config.yaml
d_model: 384
lr: 0.0216
steps: 5584
MLP neurons of a small language model. Each row is named by its layer, matrix (up: input weights; down: output weights) and neuron, and shows model dimensions 112-207. Each number is 500 + 40 x the weight over its row's rms, rounded and kept within 0 to 999. Numbers have three digits each.
After each neuron's rows, "raises" lists the tokens whose logits its output raises most directly, leaving later layers aside.

L6.up1253:498633519420435543500478496433539527482517526529501503476552423555576495524467479548528487553540514493479533500477505538509522436530420412505485505520553524486483562450500562572508604543456479495525498454493491526515537554526516450524536485521465453517348539438552471466514516484481502573
L6.down1253:444447504502530563522552574500488438474510511485480495531513482548474396512412478532447566519503520532480518489516522520535498494455543544518546484520393547548532469487443464479460527469443464564489535507490504544473468530546530506506499487430460519454514499584507512520548471449487461509
raises: "k", "bs", "ards", "kin", "kh"

L15.up274:518493406496411503523447539470485480416541502454549527560500543517505500542541519494503562473440515549479514523522508530506495462526586431498517403447501554488468528454512510524527519526443600446508441461443526427553463561496488465503503506472478529496486490466598478568473432540486524556
L15.down274:505428441510505495552490451471506471500467529372513558547481509527504534513466497479466478546510550491473445543522516477506471459555536476508514469480485522527464529431500500473566515459524537515544508470510517465532506541531478487385502463459490526499474587584541478521507515478556543466
raises: "let", "gram", "ject", "ivity", "duct"

L15.up587:475502520445495401525489467442446479491460521490529476542434480474447526441464484472490483471469465606534574528526477477496509494493519469454488526539548499512532474419554469481479513543540479426528517416454431569482462445520433522505543403505499484434519425490481556534506477550512505476
L15.down587:502513572414544400501508537519487476568437569470445502594492463483485527536473544535415493505457495480503514555469511500570466399584591556535440463485527470572454560435448473433468547531494520469476500455564460503528498417488530522499504566484429427555502492510434495487501513460474501496
raises: " before", " though", "ature", " if", " matter"

L16.up1034:479490538468531490473531387507487445514447524516469535455379454477513526551505461493544529483483435486525509548491515540441522468566548508510502462475531522513541531481500473503534567534523560452549532399517502407485510491451534498507529485470516539499533453472520520502508575547458529513
L16.down1034:483441505474478507530455509497461572545446459480533522482477497438504542564487511475483477487575552482503501539473511476439498564546555420469539436516526538478561465455543451500561534540555538495444481516501473500512506515510482439537511493467462525457551523521430515538531506425558529546
raises: "%", "%),", " per", " figure", " majority"

L7.up852:479521483494460561449450498510443484504556464497548491510521556470476475449484445498435445504559469527578450506455441484527466433488531407526508519469473448520434508464564473456499567520521560479376443561508401484452565437525510585539524498551452492482500456510490507459557528433529504451
L7.down852:474477494534431504521489512539462467469539492493424468510569533472534522438539455450510488530490469454532500449491506530504401463486439441487535552417518476430536445469524507500511492480501460534476491529482502536465546464505537460519456494499468481461495468484421527498466521517530510548
raises: "ence", "ancy", "ent", "ional", "ing"

L15.up1036:513482540478476487537509564468486505517487492554540532546477523543501496497509513472500459572436578479525517496481469513452469556527547413497664585556491501490517515502506538470496462486536526496491537466566483547499445446432549508440475456505519515503459465540469476423499496400568535543
L15.down1036:466499488483546520445508505530517486468501546510488491576548509516524502490455534549556517502474556501543503484547495518479488641500513445452540555519548521479524483510489463469472448501447527518493445438573463543467431503468480509498449545446514502500584481528466520560450520514467551577
raises: "ms", "m", "my", "mo", "met"

L7.up147:535545462511446485479545537553471536498450500464536469509550517524552550548435473511475474481510529508424562487450506545494517445488553523488498515482490491405403528551467427532502494520466517504460540506459471451509482497472464557523503477518574565519428491509488511531547640486457475510
L7.down147:471598518548471467512535522482470556498498451454483491444538528525477517570597488510541542474461516483480500459461453468523576512476521434440520412557582495459499506568559447470492501509558437546509507450502477496479477497455507537524408492542522466553489534536479474516498499474516502499
raises: "ry", "ney", "rian", "ty", " Pradesh"

L16.up585:511502489525475448592473522487452586524489486511531559568465492548502501529472543461464537443523446464477532548542559482477476525513508445525475496497465461510486521518452497467488454548469492490512526547532553436514514536491438477528554485532556414478531502515454507529502513437493474481
L16.down585:518542513491472496551488559531441472496518448560449453480490548394528492501472497419447528518491589560563511550622536487457473494535482549450497523528567523596498515474477533522539546425458508520517529424508480509504474450557470570534501430501546490477510543442534462510538525496444520489
raises: " day", " time", " sort", " times", " type"

L16.up333:503450434452547488494495532544523501468444553518563446568524510490540491462479495496481546503539478523459493486503478499473534487518401531488497569508476469485508528475460554466541591558565409494553459462477417431551550474497491505481509422469495421512522535535492462485579558548544535528
L16.down333:502492492445552507499511562454518526480417481555490460574573507523486463512485475477458497500540473485513509478482526455490456552515500487493508523474620469554464547554499507435474523464477470525520541553467468363492462547497521521561447443503456460474467459505497426462582502472496538464
raises: " than", " such", " which", " meaning", " making"

L11.up800:449506480471532496502550521530586438473478507457530520472475534495479517458430492500532533502549447589522507509539554481499552427559486481509502550545479532534504518451498449584503546518503486530485489476548427552488534473464465524417378487465534522485486494444480480492469561483521432511
L11.down800:500474549589515583425531545438509447572464468531520481499530560493504448463404576552465514492532551508446548438473497494467557488499461546511478528525450456497493472522501489523501524449543456488555474550523396407494565529519463538541521540533486485524481486472470528453430442524462519500
raises: "com", "org", "ex", "co", "ed"

L15.up705:512551526546461443528470474536441487514481507521463458518526475464506557438525466539510410426491451477496474487509511448481559449513518490477418459541486416589535475519514529495595470539469497447557473517568494504481588446500443529437526452524525516448510498487483571424569445445505554460
L15.down705:481475544556490511432559476492496465534475433510473432481485546407508484445448475505529469449522506458494505501575491481503533522556474412470497475488568468532446451449461452467537449544426496458464392479478478515542515463467441546522530545493543549483497467532523479474496436531486473540
raises: "ev", "only", "eva", "da", "ine"

L11.up518:487452592455500496498524519551481528433459452531453485508497405477532485491484460492501505464527525528500591537497518469533502471433497508434517584548530534438492513467511442453530449480505571496510463481491529527437476474498449460531544383527522525482490531496520560467408488504526484505
L11.down518:420479483484547482507561515502489462489427461530447513530480453455493459469503491535520553505573590500508517559531468433473582467536533547487517494478437512512549519519436560545532531419552582532520496502514512541489455462584505500491536451523484532522525480455516500480445504477447550460
raises: " older", " longer", "ce", " earlier", " more"

L16.up1103:533553489504487435467440498490498433523532447485410516463518458501500466474487541445524546484543550482451479485553496489464495454484520545473473493549534495495503465586414470473553488503514454571542536522443573551447480511548481516422487504464551561471623511491511533521550558552497543581
L16.down1103:571534452515427407498477499430480480557557518465440501414490506575468476452500532531546521457545492488510529479447525466480527584504450526553473461537496555421488432532509449418438538510477545567518542531559491517439486578539506584471533453509540521515526497430466517519544532475564513469
raises: "ality", "il", "ood", "als", "aries"

L11.up1319:519520546531441500476519443532465502524435486569574529469501427569456402532521556449527449557519483527515516511439522481537554433471548562458479522453475463471473510474454461470532490483506549445534534494522515511492545512532502539496478465503561562557534533515482399476455476529568526490
L11.down1319:511490523496550469530460435443504532536490524483497486507506549559395435484472478502465498559486498551429415481449528557429498501429451488495523509461508486538461446475525485414497408466524486503497480552429525513475565543493446536564526536482506460568455550455576444470483503539486517489
raises: "iro", "to", "ares", "igh", "ft"

L16.up81:529490487495543496476492497560460508527569517482520522528502585457559509465488432521539540378519536531517523562518487533502462561428494505534520548510462510507480539525560502534491466469520512549499517476483554514513479517485457492507518462419503557471500518592481474503506552540517487452
L16.down81:498555492521470544474500540478505517517599460465560549479544492481518515505527481480544494522487423475541499535478517446446447575462512486435589563531480567541448518515516482483542515527540451587567434464528465482488416536478386478477554527520544493547469434497482483532466555477536554552
raises: "olar", "iff", "out", "ult", "war"

L16.up615:503444548517462508536520514502464466453538490458521530523475468453489451457441447509581504487520488500569441490556497527532467505521504498456445511492460449474541482529509535444518439501470553455529523514583457548524470531523495575483550468452445514495500520472480547455551464447451519567
L16.down615:467513443497510487462515503550493537518545444467465597500557513496517497583550496457497575481419447518609407484523484528478474396472500477535529463530447414482514460507467509422551481566466503480518468532578471473447523545521476586371542491453520498482483495466467529476499515542492471496
raises: "ral", "rit", "iction", "ration", "ries"

L6.up153:470537453480523600510482541472506515511515558501475516462552517484506489547455505503557429460532493566508470559556437472462551494519477524478454513440590444535447487485453478494466461514529528481429442515508463481571489507515462395537437554469490462537521467544453478467474522525474493564
L6.down153:392492442392538437478490523535481582527540505552443508496500523525482522440462473500582514534499517491475407481537521488507507586518465499450498490489482477470581480482513485430465512490558598446517583513468474495477437498446470504474447573539436528546504521543437460500490514447517541451
raises: "mission", "pass", "ment", "pet", "prising"

L11.up711:485516410513530457544481514455547476513516489510501515433497523492509516501457492504561507535515534550508580496508517538456487476527489496492530500423443494496517526522484463467525474476574497516478477463483557450528535549529531462526441531502556531519514496525490539490554504455518518514
L11.down711:511504479525433552494519461501549528420495534451510501504522478524503495555507476528504514534494505502509453483515539516500511492526544491530476576480511460438436514532451474536562502493390509489474474495458496452546534572456497466477554532527536541435518478523503499510447459574500530515
raises: " Total", " could", "side", " became", " meant"

L6.up1057:543479517530487498545515489491554486487489526369482502481408500506532546538514521520469450523479490491482572438462490542514559513540592455486484516436486471540516443480416452514556466493497509466450527454489442530444493525501466486507518486473455542467472563454519535517463479434566428443
L6.down1057:487487480610509546488542492553519471455481539476431461514502580437604467568543517595488433533454504504529464438522489535521602518566548406500502568496505490514538451479475566509531435454482535432494525465447501586483513475507471433503468560445568524428445465491442464565487477523527400487
raises: "tra", "ises", "rich", "tr", "ug"

L11.up1130:529546511462478494428487567495474510569546522504488488446510529486506480519471569506498542415445497557529519508488527545484470522510503450475567566509453463493487526521499443490516560496510473509510512538524453440423544519479483478497529510526527433509529502491512504523564513480475509501
L11.down1130:486510488511574488504509572523526545483546538487583509517481570532437441552493495524478535469467539547551476492493543463472461569548589526601585469474537456477524510493511537476392511499511544461510557490547489469505551473423478542499532569548520485510521492511567464478536501491435528525
raises: "ier", "lines", " lines", "line", " Line"

L16.up1244:494449514496441489585474469521518494549456463519541491474481501501499500452441527526460463526509515524575541453491515535443507534486465498529655490497542476511480527513509427461496513454525555463459507460461529531429502453525453547482535502498536540519557547594517505508560473471504460510
L16.down1244:449534530504477454448590502510452486567536454547530528609499526475546479475456479474542554452498483469564515471476557525557481481496450516433479511468589516482511513514512421461494484476528472515522469455542434511520487494491460555559459535537489555501589584548486549499495521471565574526
raises: "li", "lin", "la", "lo", "lan"

L6.up71:516523479432485446503528494518529527454537487491495456471474395482483476521496504471549477434501508521467474498463479598456487530478470499486604486529551550488503527418539468489517483472572457450558517517455531495487542468475504504456519487535508548549470520529499533474527478487536514480
L6.down71:425530515487556429544441509458540519466475583474514563529616589538516547582475472504542523524537540489517495407551465477525551515525438526453553496469479531480507485471552501502420459557451540506526483461392500552475451489479498539473561512496541540450596582529465474496381482487537548519
raises: "ys", "ying", "ise", "born", "ipp"

L15.up205:522522480539500524505505480483533506490460528519450506472560529499487448547512543524519503522450448463461496562476518525481465435527528468467547478482454538542516436499487516491509525475518468472422528412510488506476459537539536483433396550386498564513504487578474402522527465461485519499
L15.down205:505560483542563500506554542429497459526468491510462524469491532543487545474507526524491541418441510533453419526459542470473493503454537533499619527550492474530470587487469529469489529506444465512550502504511519518473472516556495435536534543492526511491518561483441497519518457528426574463
raises: "ages", "age", "pr", "ag", "ert"

L7.up730:461565504542514496450563543430446515479469499492534501597530551514517406456545504531488462515525538477465545537492514497462478508519509539557506425509539478505501476472514539551587576464501518475457451488479462459469484528444458512481415503514531537494440481517511434516475592467450508467
L7.down730:502531466555544496466526535468512520520404494578515511526411498496537446466545535514459478503480525470504513471490588464521508466496512538520561516482420527495522495490558492407525513495525486463499447554607446494513498486482523486540526508489487521507474490592523435523487621550437512484
raises: ".,", "ake", "ec", "ł", "ke"

L15.up570:448492468471466511460640569515476479547563468571459449485483524441467527510514508490451484497517501505457535509455513472470500494516551533550443462505426507517488527575497464507494474499509466520541506561474509558540490559512477573445534510494453477525534519512453535518472501474610521576
L15.down570:572469518430479573510536539449457468521554569522555589478534515488540537463529527494471515488488522520511473529490514459505480573530444512472509485489458498494463517461512503509517491463559538506463538482491473470493474567414554584513460520506444510556552421541488546496488459547576560532
raises: "o", "ing", "ru", "ink", "oil"

L15.up164:515484555474490518438502446501506470515453522501462463493513521522464551541502496451426463522473452514549515465508534582586517500543601475468480516479502510489410450476447567491568422602563498449548544469468591537540493492484512511511512503476510485540513480519468498457509531476542535556
L15.down164:503511523525510513525514523435530576496516448494523430515636515475516475497502512481517448529523527548537502479488542488513511447473492502477458482491454480526460427518484535565516435517542521495512513543579494562536553511591465418491544537466555491561449456520494491533579465526508522443
raises: "uation", "ually", "uo", "ental", "ual"

L16.up304:529523523521471564460508488477530531492528509524504474453485405505504508470465496522501512508486570539509609508473525498511467545495521469522481435498451537469462536488538429529515510509385612552539481559501476465600473516547501484549500520495462431495516477521465533537496520528505510472
L16.down304:488420531523478537526498512489518473523453491532549458567496523462551485509539498534503516555408574556500483523529481521527520528508490517448533433491522514446578531469523576448448477438506481538452456495519497480516431507478478428506514541482461477513501480445539453534538497518526479479
raises: "ise", "ett", "eting", "chester", "ched"